Part of a small language model's weights.
Training: a variant of Adam for these matrices, 9923 steps.
MLP neurons of a small language model. Each row is named by its layer, matrix (down: output weights) and neuron, and shows model dimensions 32-159. Each number is 128 + 24 x the weight over its row's rms, rounded and kept within 0 to 255. Numbers have three digits each. A neuron's up and down rows have the sign that makes its largest values positive.
A block is one neuron, or neurons of one layer that tend to fire together. Before each block is what it responds to, as a language model described it from the Wikipedia text at the highest values.

Responds to: Forms of "be" (was, been, is, be) before a participle or predicate, as in "has been greater"; also single consonants inside foreign names (Ren-m-in, Hakh-n-azaryan).
L13.down39:149112101139137140138140099115121140144107170078094106118093139119147146159132141149124092102137154122144118133137138117150108146137149099149121104125171127146124138088148115151181166122140158122130129126116111110116110128035110105153172108125114145149155116087139177164119160132186128142190132106086105147168129168143122148135117099119145087147106175145140151108123161117106132168122
L13.down222:151152166144144120082158098125125162141148129123113160150126140151165139176137130140155135164091118150177139140163130095111098063110135152110137108128145115115158114118104169132153121151103136110143165112145108133109131124205151087167158128174100109152104164133114152112127125158098139111130130123148110143118153109171155127107124139128100149122141120142166128153138114134130162132128
L13.down229:133158122128140154150134159142124131157146147151097191142106140114148120128145149112117078151074105148135086127108154160146092136104126099112145144131137129127138140112127118107118153100138113141174115125131133150151081106107132124136131128158098130111102206108117106126119077097208087141087127123130093156118149113144155156145124116138099138190129145089120109129173127110132147122166
L13.down234:103128168119127139126131147163105140142113127114083108125124120085069168112091140114154122093136153121104094088127124174149127119155126143158122118141127139130146107173104120146138133128135117140158134153102089096116116117081101091074143111125144141147070154105123108128124140105138109103124145109084135118134102137119136116124147119128090104192115157142150143146130106144126082116094
L13.down250:127123120109111138152122133086115147120122127172116156130128111118129134149128117130136101143087119107172097143162121126190145119123094075165104110161121106156145140137147123107115124133134104096111148127111128126160144086094170140095129163155115161122094125115119127130154089148121113146121160136158166145139139090121170117147167122077154108108147170079132132131143129158118125094150
L13.down276:115091156142128124151123129116094170127121146116141170156139108172143134123075135122142112144149118105144117147129071121141084020129131106135137135129147123131150097119148118106151084131122068117123184160116122103131108108110167155142146154153197112152105120114131118141108153161196159130160096136137107147115132103095137090139150129100085118120122154149125114077132144112114133138103
L13.down462:125139121128145125151146113123146135105179115146173120117094154123132150123088186141171081152140101129110110141141140103124147141146145157130121138159087168116132109173076131135122114129066122144145155121144140149101150129152145102148155162152118140144160153193120126094148103107130165156148129120112131126157123139138115195124159138131095166140136150111114148118117143154135153138114
L13.down504:108160101136127129152146167132140118111112107079158119137155159114090131112104166110129132121091105129136151116158049114150148088140153116129140134143124131131111096119107143144124125145133124089140131107150096125112146101164108132132119147169147137104146127090160184102107146115134162123114122111093136128132132108130162132151158136158109121116132139094098154124121154146111160150119

Responds to: Prepositions opening a place, time or circumstance phrase, often sentence-initial, such as at, on, under, along, before the/a/dates; also reach-type verbs like reached, reaching, caught, bitten off.
L4.down214:122128130119109121147195135102154145127119133137151124117145136138123174107158138123154137136146134107140129168157128126160144135138160162132169114161149105119102156123117121098125155120132113140158091171172164156156149110196167139098165134147141159162128131138085100142115123115188098136119120127123113104132114144146144111119105118133114134124104113147116149169111099109146095172123

Responds to: Stems or middle pieces of multi-token words in varied prose that a suffix usually follows, e.g. attack(ed), tr-ust(ees), am-end(ment), room(s), own(er).
L13.down98:088158091143158134093132118144105118131126132139159160151078114114144159127128144157094125164151130113092138155114129107130135000148152096173125141129125138123117179126083111137152149105137098147144089135101103126126165106088127076118139150122106113137139108161108171155190102116159090108118137140121160111135142119153108133121100115107094111149143147150115127148165125139158138138131
L13.down156:131095132122103149133135129129154129118117108118135111135158115160125097122087143138109122158127133109140142131098086146110140026145126143134112111120094153170140128139145129151138131137130148146103104090144080125161157113131129142119114157140066104129123098133098172127192154115069153125101128117158135118113119140164141115148141119084097099159117089154105123117140158109125131102131
L13.down173:127087115111139147097118110125142129137147067103131138128125054153128159127161096100131114151122161135125119114136107146087100039110162078105123162135135130122127125118127152126139103120123131130141107132169153118174123126101106095106124119102122134116138079175171091099143137131145158118101157162136114125090174161142140127138103183159116149137130171133133149089151120137110145141139
L13.down386:162145115119154151106135097122124120115104135171124146077125102084120157156100109171131141140151091132121153110120154170148128059118169116100104117111141127116115125155106109078159121103134153167149134123125157099145142114132107133138115122084147135082100092164122141138130138119151131179155113148138202100164137154171125107082103104146118133133185117129126120057128129129084135119159
L13.down396:116140117133093132112129158139159139162122131103136164187177128137161144087132135133105126155142121114134163149131126125096148055119141163143141145153134092122143120176141139133154153118134098130112150126171122118122110137114121167159119107123124131116138096122102113136163112125110166093105105151113154129143138147115100133101171130081113141119131132158126152152136142130112128110076
L13.down410:128129110140108141107109110100139109135156151136083167077176122088126122108132132094175131184150066105075169126101154102131121111153164130116148128161105073155144124128103122123132136109116127131146162138108123137158143110146102103130124124104116182108076096142112142130155135070074114142125154131103164113130114135140141163102130115139153135128145113111138139126143118158143120150139
L13.down467:152147137154116148093149141119139131108123163167160104123130093118130133150125130100103129121128156160142129138124118126109068087140136120132153117142086095087139115128130108133159169109131159168114152111097147176127114154150123113155173139082113115127138066130144122104133147103100113156082106145153180153131112131120101160147116112137122089123091167142155117138125132131180119177109
L13.down531:111145147122132164103151129111116145098160142116160138214133139146133115158145138126103154151109112095116107154092141131152152046148148124066131117149138087098118146162130076138159148113153135121125096160160135165100093179071164132135146099162112111101160120159109181126129143111120163147147143120137138078134100127120125136151094096108144105132171139125129112140155112136096141134126

Responds to: The final token or word piece of a head noun that closes a noun phrase, usually before punctuation: process, bout, microbiolog-ist, report-er.
L14.down23:114143121166129131115156129092113109112108113094117118118113122094131134167135151129087148116072103148085150116129181160112125160111112153098107155106175139121132122100079170119095128115101138099108174130141095104179135141098124098143148115103100144098159115122148132088167104124115135149138178120135106121173154138116149182153155112133095148102145100134101161131128103139120124127160
L14.down229:138146149074096145095124154118172137120129133116120153107154084147106135144136143095129153104143132138086133134136102055137133141155176124155148109122116148115141128161130124101151128097134130132127085148119138132125138090073070129166114137130099114093129165137115116151126180149093116149158120137134153127130126171113146100108106182098137171110123129143132170086113126136118095134121
L14.down319:095131122104110102104115100163110137143137151146157145158100133112145145123094119118082176143140132078138152132099144117140111098134122108149131104124125122126156127097134110133104195122144151107132121116176124183090157116079157137123147087134145138073125126161139153150135111129179136133144158109118145116129069144152123094144138128115148143105096108135132166124141111143095093171132
L14.down379:096126102091147150166133119175140112105136149144110151065154084109065114106082131142114119115144136142137115146135151167107135153132150123127112115093137147136075138143154112124147136123147120156117149105135131103076156112110162113121192141099130153119123178086121126135138112122136121151126140144101122124181145130109154093142175147134120144111140132117140144144145150080127105140071
L14.down380:085106155093123140122118111100129117104173127113121081114130150107133093124126144133129152136105131083098095121147139092128115109142110118069160140091142128215144111134127147107132131124135127112128120096117097129088147160144126134139128135098105110104127139156087116107125125113134135176129141137184126174124158141105140175100112110115131105122150149170121127118144132095128107101166
L14.down444:116152098055127161125162108173084127154105113118153158110124130148136161153136138151102084123153108131141138130134140162128100144116148117139122120078118111127150081143153149132092110115140117140129124106138142115112135147172153155135133126130078155052166166139141131110088098101091095122099144097130144138116147160113119140125170133112115128158142099166168128130080150135076122140107
L14.down525:068144139133157154120154124124124156171148129125120109136111113138132097144136163109120110090089115137133125113140135137146134172153135134107100173120172130118156099080127162115102157087126119139138130100143123140125171141101121134136132135112119143138129122127101134104113078084098129081124154117144146114106106118080153101127161110097141149121161098147111138174135109150120131159096
L14.down541:124164153107135157147118116154188145123122129102162104098145126145111171099099110120082117171111137112154114150138152106131086121180111141115084134077142134130089103175149146123138113121139106140181138101114102106070103136112137130135123112079145126137105124116145118131106100105125167134082130095151069140133129115110105131116121164125090117171147092174132101173124127117138140116103

Responds to: Tokens inside stock phrases or table templates where the next token is almost certain, e.g. years of (age), °C (°F), debuted at (number), COVID-19 p(andemic).
L13.down126:134071119106116132104125167094162126134135122166143128145143097143098108132154123096117099133096123105120112133102139140120119106150121152107089105118120153122094163127102140144133057076161156108161132161085116147154111118133142142173159142126142161108126119143114166127093092137148153084139107159149131125193155160116141115148107119105162113101151135133087104111130106123116150140150
L13.down224:141129092122111137079166128127118159106123144117130127096146127104146140136116166119129083124143148159086176133119125134144115126129122144099156152080123103076117143123090158137197119116094117114134147126117126140116137111127131163107141110121101134085154090136161162104099156093153147111108124104099125145128145149147167164075121155096124126144184139160132137144046169150119089127122
L13.down258:127066143121151113151100134127140106110149163128134112130150137143129126097109164069138109105108121088156126111131144113149135106138156125165170121090102122151150136164155132149158119136146115133109151148119101151143122121207132143122103180137119148159059161114104154121124156124111136104153131132145127109140168118138139089159130120134087141124096111172117157138126174113104164128135
L13.down359:120134139148120125140109135112108131085137153155098138106194133131099109142102117112155120153143132120109127150132112091150127113146110148096119085142160093131118176088174091143151156105117138144165140143113152125102178123093143134093123159117131127134135121177150158156126151145143144129162112100093101129138121120114189188109081165112128127172114127127134113148141129127141094140093
L13.down421:141141123144157124151115141145139156162100122151155101123136099119117128106098092113135110157118117155100143093156168104138059146104167126141159122129127112133148140111122099118162147117140101118098126125165112138175162108136127100137098067119152122153122196135105104162111146163158100210111115153123125130086146111117132114139130136133117107096110090149103070149116155113148140149124
L13.down436:111122098123158146157128158111147162131087159118101097108127119107118109107094172130145139095142138160142121086159125132125121108143117130087166100146088104117134174088121145112111104111141144125145128141142132102082137125187090139148122114161134139163107079119171165140107156138114178144178123130117065147132096130114136129135105163149113111129104153149166144121143128170145148095090
L13.down494:099095119158119141120141105044110149134101141113125102112119101120104158152128154104156099106149118088156133138147162138113150098108112115118130079115150128146136170123081086190103136085110136107120125118133149101138145128070161106120119149101101146133125137155118108119118159176143121114166165141144148136120123110118176085063137136128162128144099137137108129114134103160120113151113
L13.down571:109104133119139163181118137106118122109142160128090101152137144140128131153100093117151105099134145136176111149143149083151152093121203114121162126138111076132123119144145159129102162104107166149155155159145146127142130168116117160126202129132149144117091122128120172120116125113145148131152142126095124121166141141104131173143132149130144147150134143159109131135142090118153112154131

Responds to: Final digits of numbers in climate or census tables just before a parenthesis or pipe (75.0 (23.9), 1950 |), list commas, and the word piece stor (stores, storey, storm).
L14.down134:140097158138123108113095132114136097124131154163159130131119126098162115106102150098129155122142116112125122147136141107145097138106190117120115174133114111121090097161085175182146147135113136175145155107105043125092140156127120157147147140124131158115135097144133131128135132127125130100164104109116118154145114094161169153107164149192147145143120094126134093173138126083100108138111
L14.down167:073100129102095097118143112153146119136101112102167136054126123106153118096125141148142154176142129169087135137100148112121152180086150142094094111145113141118115105133194108124095145150153122147138142109136145144092124094204152114147122080127139091143083128133153151107111125179103130106116128092131124092141088137178161127123139091121146115151128133150133110121138127132137139076120
L14.down259:149145138137109133171169126109106071122131134101121099127163129135131123120147111090120144130150118116117168127126112133113105090132127133128152104153150151124135095145173083116146115082121171145139156137137155080112135157139125137122137140124166113094168159137085150132130071140083119108128135139095190143129109127133141136088112135137129174144062159182109104145143080161126095112093
L14.down301:162172137106100113145114086142126131195122139124137145165150139116148126123155147149117080120122125134140113134158172086162162148115093111130140136137081159142154139135131157106126103173124131172197129148115187119147143142154116110124111125128125124100136132144122113147063114137134119134159151140174129127104125135126090147117106159111135133142158131124182153129138154142117142130134
L14.down341:091093121122140165127117149122145118133100147148143069120104142148138089136142117130106090135115114142133108144120095146162139114145105153125103100134124102144109092094158163151147148122135156177162129141094099099151123120228145131103116120148082093124128143125125095160120096119085125122160177128169091085146175141111111131114114135106141139155094117082146131132177097160118146125115
L14.down365:118141112130136139093109145150102133139099124118122128092125131144138123118154129142098121103133097075138156085114166087134102161144153097131078067117075153143159100133146140117162090145112112142112112128114139148136128124057183120132146145070100121133149181124138131126160134158174128110114138171124166127129091112108149118135097113150140095152078154147151118106134157118093103142140
L14.down435:143114135106090150149114114120110119134172127154112133129161116087096130145126135112146158141152123164123144130127144139129145114143165132136128132121131104119148208094145119134113122130130130120112113099158119157134084158151112126145141117157090149110118115144158093126206126133113115107112112128116132119080139133134129133132111205120099150084142082179148154109115133120151097117124
L14.down558:148117160130167099127123125123131109089131112129143164137110160142147126094132176045144154123162119135108121108171154119125114106158131150131114131118153150160127182104105121170060151119165135124081138147115147164152142104132125077120148128126174116148124148090124104151092112141164153112104140118108124122159095168150109111152097117119180150118101132158144137099089090116155135150160

Responds to: Forms of "be" (was, is, been) and adverbs or -ly word endings that follow them, right before a passive participle, e.g. "was completely demolished", "were erroneously attributed", "is thought".
L14.down6:127144098115164134104103133154134095116138140096140142132113130130099120121123133140105123146139123099097147117116146142116150128166169072140114150104174126136094131128127106156138147105125125141124138128127129130191123178129116113099124121125142074084115132139140116106067101095168125142148154106098110093145084114094123139164152110154115170123133092097163123120155137148113163106130
L14.down40:054098094143171129136104114107118108113100134113164156145111151160175120109126142125116112164094098129139115185127121171168143107135133136175107120104121138112123143123125172152118134118142145133139180122075152095170138122162086105093121142115125117134164119134091155084100151126129132191134114153133138146182140149148133130136117134110130141139132171105114131096081143150157136108123
L14.down47:118135116141180157160104119125154095125104126128143160121132146132126118103119101160160129130115091108097127114161156109152145161117125133133158114170190171104168147158093135163131115086161127116105154082140136111151153117105118132151098125126120114088100145108133133116134116144151137135150110116129094141166159158110172145098110114131139134142143125124118126140171125151122164117110
L14.down87:127181119131152149141147145102104089097116125105117162167159131118132092098153125099140138130144095101121124120086096108134123118131110114166120127149113151139169156143144147136167148138118102144133152172123141085142173130182166144111116152117086104120107113165124125125121132167112123111103067115141138174136121117139160115060101108117122129156137111103113137155073165152136179150126
L14.down219:113114174145129132137111138124138135109122094124126125136112140108132112134092113114107146167166142109122100118125115080119140098140067147119125162215151134156165171099099146128149127110120149085094137154148096112154160154101119119140157118103137117136156127125111114106130085137201122139132109120133141131113132129124115099114110127170126126125158126168114106078137120133131176136118
L14.down491:113142130134105091106131129158122122122103099116112126159104103086113068139154127116115145179149131145111097141079117080105125122126123101106117119109144173151130134113141142129119114108127104127161097152134135119074131097128125090117137091092202098101100166111169150133101094143144160127100127075104124119150143153142125152139130097126136085137108128134156134100159139106115141116126
L14.down505:126150132117175150110155113123142156120128108126099164145106142136141133091127123100099131130128142118159105137109172120175093091106132106158125121140135138129142149106148168161103102112132157102128102115149108057145137108000139112121096113126109146121134202122115119127089141120249112123137133131113122168145144142120121101137117127123140110131117147105110118120123149112153175167141
L14.down569:121132145124124120141125088128120120136134162138129100099172131112120121144167141121110104154136126119115146096096135130117122169111108180153142162150125114096093124145137143127170133152136115132145135131131131128120142083148114152119133095130093103133123119114123160125168105135148195101116127114133145152132169118168093132139117129144146080093167125126091152144111119164117136079122

Responds to: The closing = after a Wikipedia article title heading, right before its short description; also descriptive words like born, a, his, footballer, singer.
L4.down465:137133136107102139142104139108125098142108124154116100110122100144106099123131129159125117121105159096158112134118144123061137142107128116174126134174136115167134155112122108176092095154122133123180144122104171108119103112155107076150152104120086142128183113127136131091088165114091155138121130126105138113119109127130092086140144115118121121136140132141103167135141127100141138078117

Responds to: Final subword pieces completing a word split into fragments, mostly plural -s/-es/-ings before a comma or period, as in pond-s, rat-ings, injur-y.
L13.down2:097144148107123133149142100118153142158118121152104143094139170132139094133116126144144115192178144118148129129144124184127078059098111093142118078128117174141172098126124092123138091137101135133134111139115145143135146110147106183105108115086137126092117093123142123138162152131141117164121118130109182130154122152119130172116141112139131104107119133140131151171087115164144141130148
L13.down38:163149168144115133151142128153131133150132105140166089119146146133126132134095086092134068143119097128086146149133160112102136008144159145112133141145098143119138085093106129089141096095087127128143162130099132129159169159090145127140169139116137135115144114119098137123083101153096145134148158130144135158111092124124123113083113140117145128116162096148103130118159126160110134128179
L13.down270:137114084148098146150104129115142111081127129130123124118110129137148109111097135104158148115128143152091117124163113147085122089135154124101088154109118116104095106077095146105163106110116114133123143068125131148127120095067124121129135135096105185117122162120147120112142147122140108086111126121143112128123140117105137106130086157130181074119127081130133098100135139118070138102098
L13.down285:178090150119115150133133110158140149120146118139111158163127124143133143104132081123103120153129148152097090179112146105112089037087128127098096138138166142139082096127150160136121118162109130096138135157125140108128151104045158142102156142115160110113103066149118124165076120138126153131145089108109137107139151095122114123122133116155141132126168119142156120101094114166153170070109
L13.down335:101120131145126109135114153113131125129174117109151141149143085148146153150132129107084121127079145137116119119133131120130087121131153097120149179138162116070124120119119150117089090145129124124137100142147082125132121151018155129119112097110066119115165115117131123127110149129105086122120127162141151139125125147130082113095100122107084075103119138159082138138148133140099167134144
L13.down418:158149136176123146120091110119145106161124156101117120105093146121137117133146095132111132115111176138098143137155148097140139127143133103078120139140141162123138175120130121108160110131139149134140143158151140152122105117139096148103095101085109120099092213089130141135116109135125120151087084142160104129112126110125184100135142141139099118164111130131091121080152149143137117071148
L13.down475:133123117135140114180166131094131143147105127160093079112114133120124085104143129116140142142139147110140158163146069135123129051077140133157136127147142129125108127117125132132161137164171137152129155073095123093103133130055116136136123131134154119116132071125147169112110154124068135188139149130146114126131106130118151122144123112083140130147131182096106153092115148116138105121128
L13.down573:147121148162124132120127116138127128079139132114116152116141123153133133112143168149088144129113096131109146134130128126160156071141136082132136119143113136152120108102146100095120143129161140151151068133095095118162142099064151144101152151150101158175144132142116123137099130126132117116136112095140090085133131128173144131120165122117112178112074106129156080122135159129150105082138

Responds to: Mainly "was"/"is" after a person's name or "he" in biographies ("(1878–1941) was a Swiss", "He was drafted"), plus "==" section headings and table-cell pieces.
L13.down69:098140122088122153112160142125129131142110149165131165146137144149146091115129141109147118137139125111131132131140110136148097088103164152107142120117143111099136097149147127111110151165118081129130151132117144127125141165030136162126124132154126144174106101113093122107124085150079127122134069097149137180119159115124139138094141130091120129083081170098126143158139106138161104101094
L13.down73:116084123068143117136164161134128150115085127134156110089134124165125111095092154177162105111151149161118136173112139137136144048131151102145109173131138143094140103120092091155122149174134102116117093099095135137152124118135119114118185146128155103156103118102129190122105159133128105127123076113119143142117088121117133102129076095101151117110101133170169110100107116126125144131127
L13.down239:127135106130102153129122144126118105135131137129092106109097170120116087146107124174115159145132115114087146114156196148140161164109124142103115139159110134120117142154152098176132120140117113089152121137111143094144113181131131133169131169103092144123158117125160133112111111092139178149114089129132131095153123136171105170190132083117112076167094132094119102100116116118144127128178
L13.down255:133100136111125140116124144125122130143094147138125128148121153142129111097120136119155061150096161075152149156108128100132149127102114130120122123152109131129141127133113160122101115076113120125122129108134113159135146156176101128132146141184122162122139127125159189143091163202168129120132111109125070143129158158144159105125135147141137126164116127161139144085180166126139140148120
L13.down272:126087110094116117125175086122142089108142102149151152135101142117175148122077148130081175122089120139088139137157159130093090124131110129155126163100121125135168131141141150115144106124152135127110132174133083125159127126105130147122108096107142187116110148127096100135136132127142131173126137106173114137145122110156120157129187118121131110165145092148136095142116145138154091083176
L13.down302:109158111129143139107137136128116195108138145171119156132106140161133103152093131134073129140132148124157136147148118136152122115159111061163114136093130120118108141174140128104098136101145085138139112105154133111129118138109081126150131184074118143164130125090098135111153116112114172137133123126093108089134132154146155150143126118135131156150121148121196132139160144095160151129126
L13.down395:128157133096081084138138122107144146119140129125123203102155150136146087124100152136126070108121112122099117146096141131135136151113152166132107142132167108120153071130118129109121132150111147124119129157124137105128133105137163129141160148144070115141133128132158104201150160119090159103166154112141154145165112128128132120113141088137110155172163154142155135106139118088126083156104
L13.down461:113083142131144088189109115097165112132127125113164133119130110118129102096125132106149104095108106092137155158141119145109094161125138104142145101125187150128126162101132117143125155096117127115125099127124189137176107137117151114135099181128150144101108148141144098123147141120119111140160146102151096112178129089117147103172101103112160138136121151135150145117164099158116087141175

Responds to: Short final word pieces completing a word split across tokens, mostly plural -s/-ts endings (projec-ts, truck-s, effor-ts), plus a mid-word k (tic-k-ets, Gut-k-necht).
L4.down563:092126113102112099079099109085137128124144109067150124136143114074111074143145086085158118109138133111109152158180111189154166124125142110126135149131118186096130130113135167112176165148094137104130152126112092146127127110100100162120134125155114106119142085142148125126139152124118135175157167069144128145155165142124114114134178134142068148118137159152108140162114142101117167160173

Responds to: The main verb was or is right after a sentence's subject, mostly in Wikipedia lead sentences, e.g. "Petrich is a village", "Inglefield was a Royal Navy officer".
L4.down546:167089112088188167127089163181145109139139127144053147093146149154102137094123094117105133125125148128127115125125162071132142180129123122162150153135162138116142140109115162166134114093100141110126103093117124124123131112068183119135153133089097171173157108114145127141095149137152121138101170131104122156149130116113147130138143116143171120151104146127120103095131129130161141151131

Responds to: Fires on "of" after one/One/three (one of the, one of his), and weakly on plural endings like -ers, -ts, -es (burgers, dialects, stints).
L14.down7:134121140143148135171121160123145125102086153154093086132116132130104134139156099138165128164105077161135127152178088116116097052107120109147157106097117125116073099137153143144161108122116120135137131128131094132132140168114151144126197146127138101125136156129156110161119150096108094110131129123132129123149126142127108115118130155128157180080135073147141138115101151144150120145122
L14.down45:114122153076177160163102171121153181138137165100133123141130150122154120140146112121138143142102153145134148135142107069155124085149102129120114105146117144122147139112081168133131148143119137116101110139152134083116181126114110155100098130127101137143111119110093127136105174120162149173139089080106145141135089156081167108128138159133101123131124121129093111140143147104150176149128
L14.down232:140149179116153096137136119118095134142116191125127105137145153152086130109132100120120114115157103163153178144088153122126145055150142091147161119111122150133112112148121137118101137109129094134153102113145071105077141159200123136107167112149149107104148104136127085126120127151072127121104141078145111083117110138104143141139112133107132138149100134119115145134136143137108131134117
L14.down274:152150175113132118095109095128106160100107131107132124100093122100136130154145159137141141106136145082139125093099112120096100125214162135116127111101174107147139129134132122137084136133178130129154125148146145133141157138098087152126100137149145168125099146154127134135119105140174094181084110119097133156109154167095171125195131112158140132124115111137116086105125156142122094146120
L14.down384:111092134100151108156129110140118107167141163156149129095111120150113182131141124126111159154093116153127159161086127115130145082109141120123130108141119148180105121100096106160126138136109138121133153112091083171112148090142137139157122087153117090138120184116126135178096110144146140089104152090096166131161129107100103168151161126115095111167099127115087166130128106133079148121148
L14.down393:134109152157160147103157133149123122153139135146148152107123154128118139121106092099100132133140116145144148135100126184116121112115111111173111118169120102126158116140116152111136116157074131150105159122078162134141109081145135120156141077112117066140085147139113161134121167137151166155142135107105141127110162137140147094108134172128117065179149101122121127176117138113125206144124
L14.down459:118158172112115131126145127110160156080135114138191126152182150108134149149110134160154105115128129180108099140129099123095172125129116146156151117125160136125124136127118126144128127120133133095122159145157125136130123162175125132159128129110167115111175105158142100121098096150073114159124123117089104132135107130157155143088115178142135145109154114116089131114111121154107136098124
L14.down462:121155165112165084100141164098132145111137128078101123141155101131115135159113124124135111163144117183108123104131086122128173130183146144124110117166109113137095133137124168075146175106129116138109108092130137116137117115125163142127137129149129119096159129174108129109163163124150109096101165156111119162155106143114114129120124103075113114134143134142088097121130134198144131128127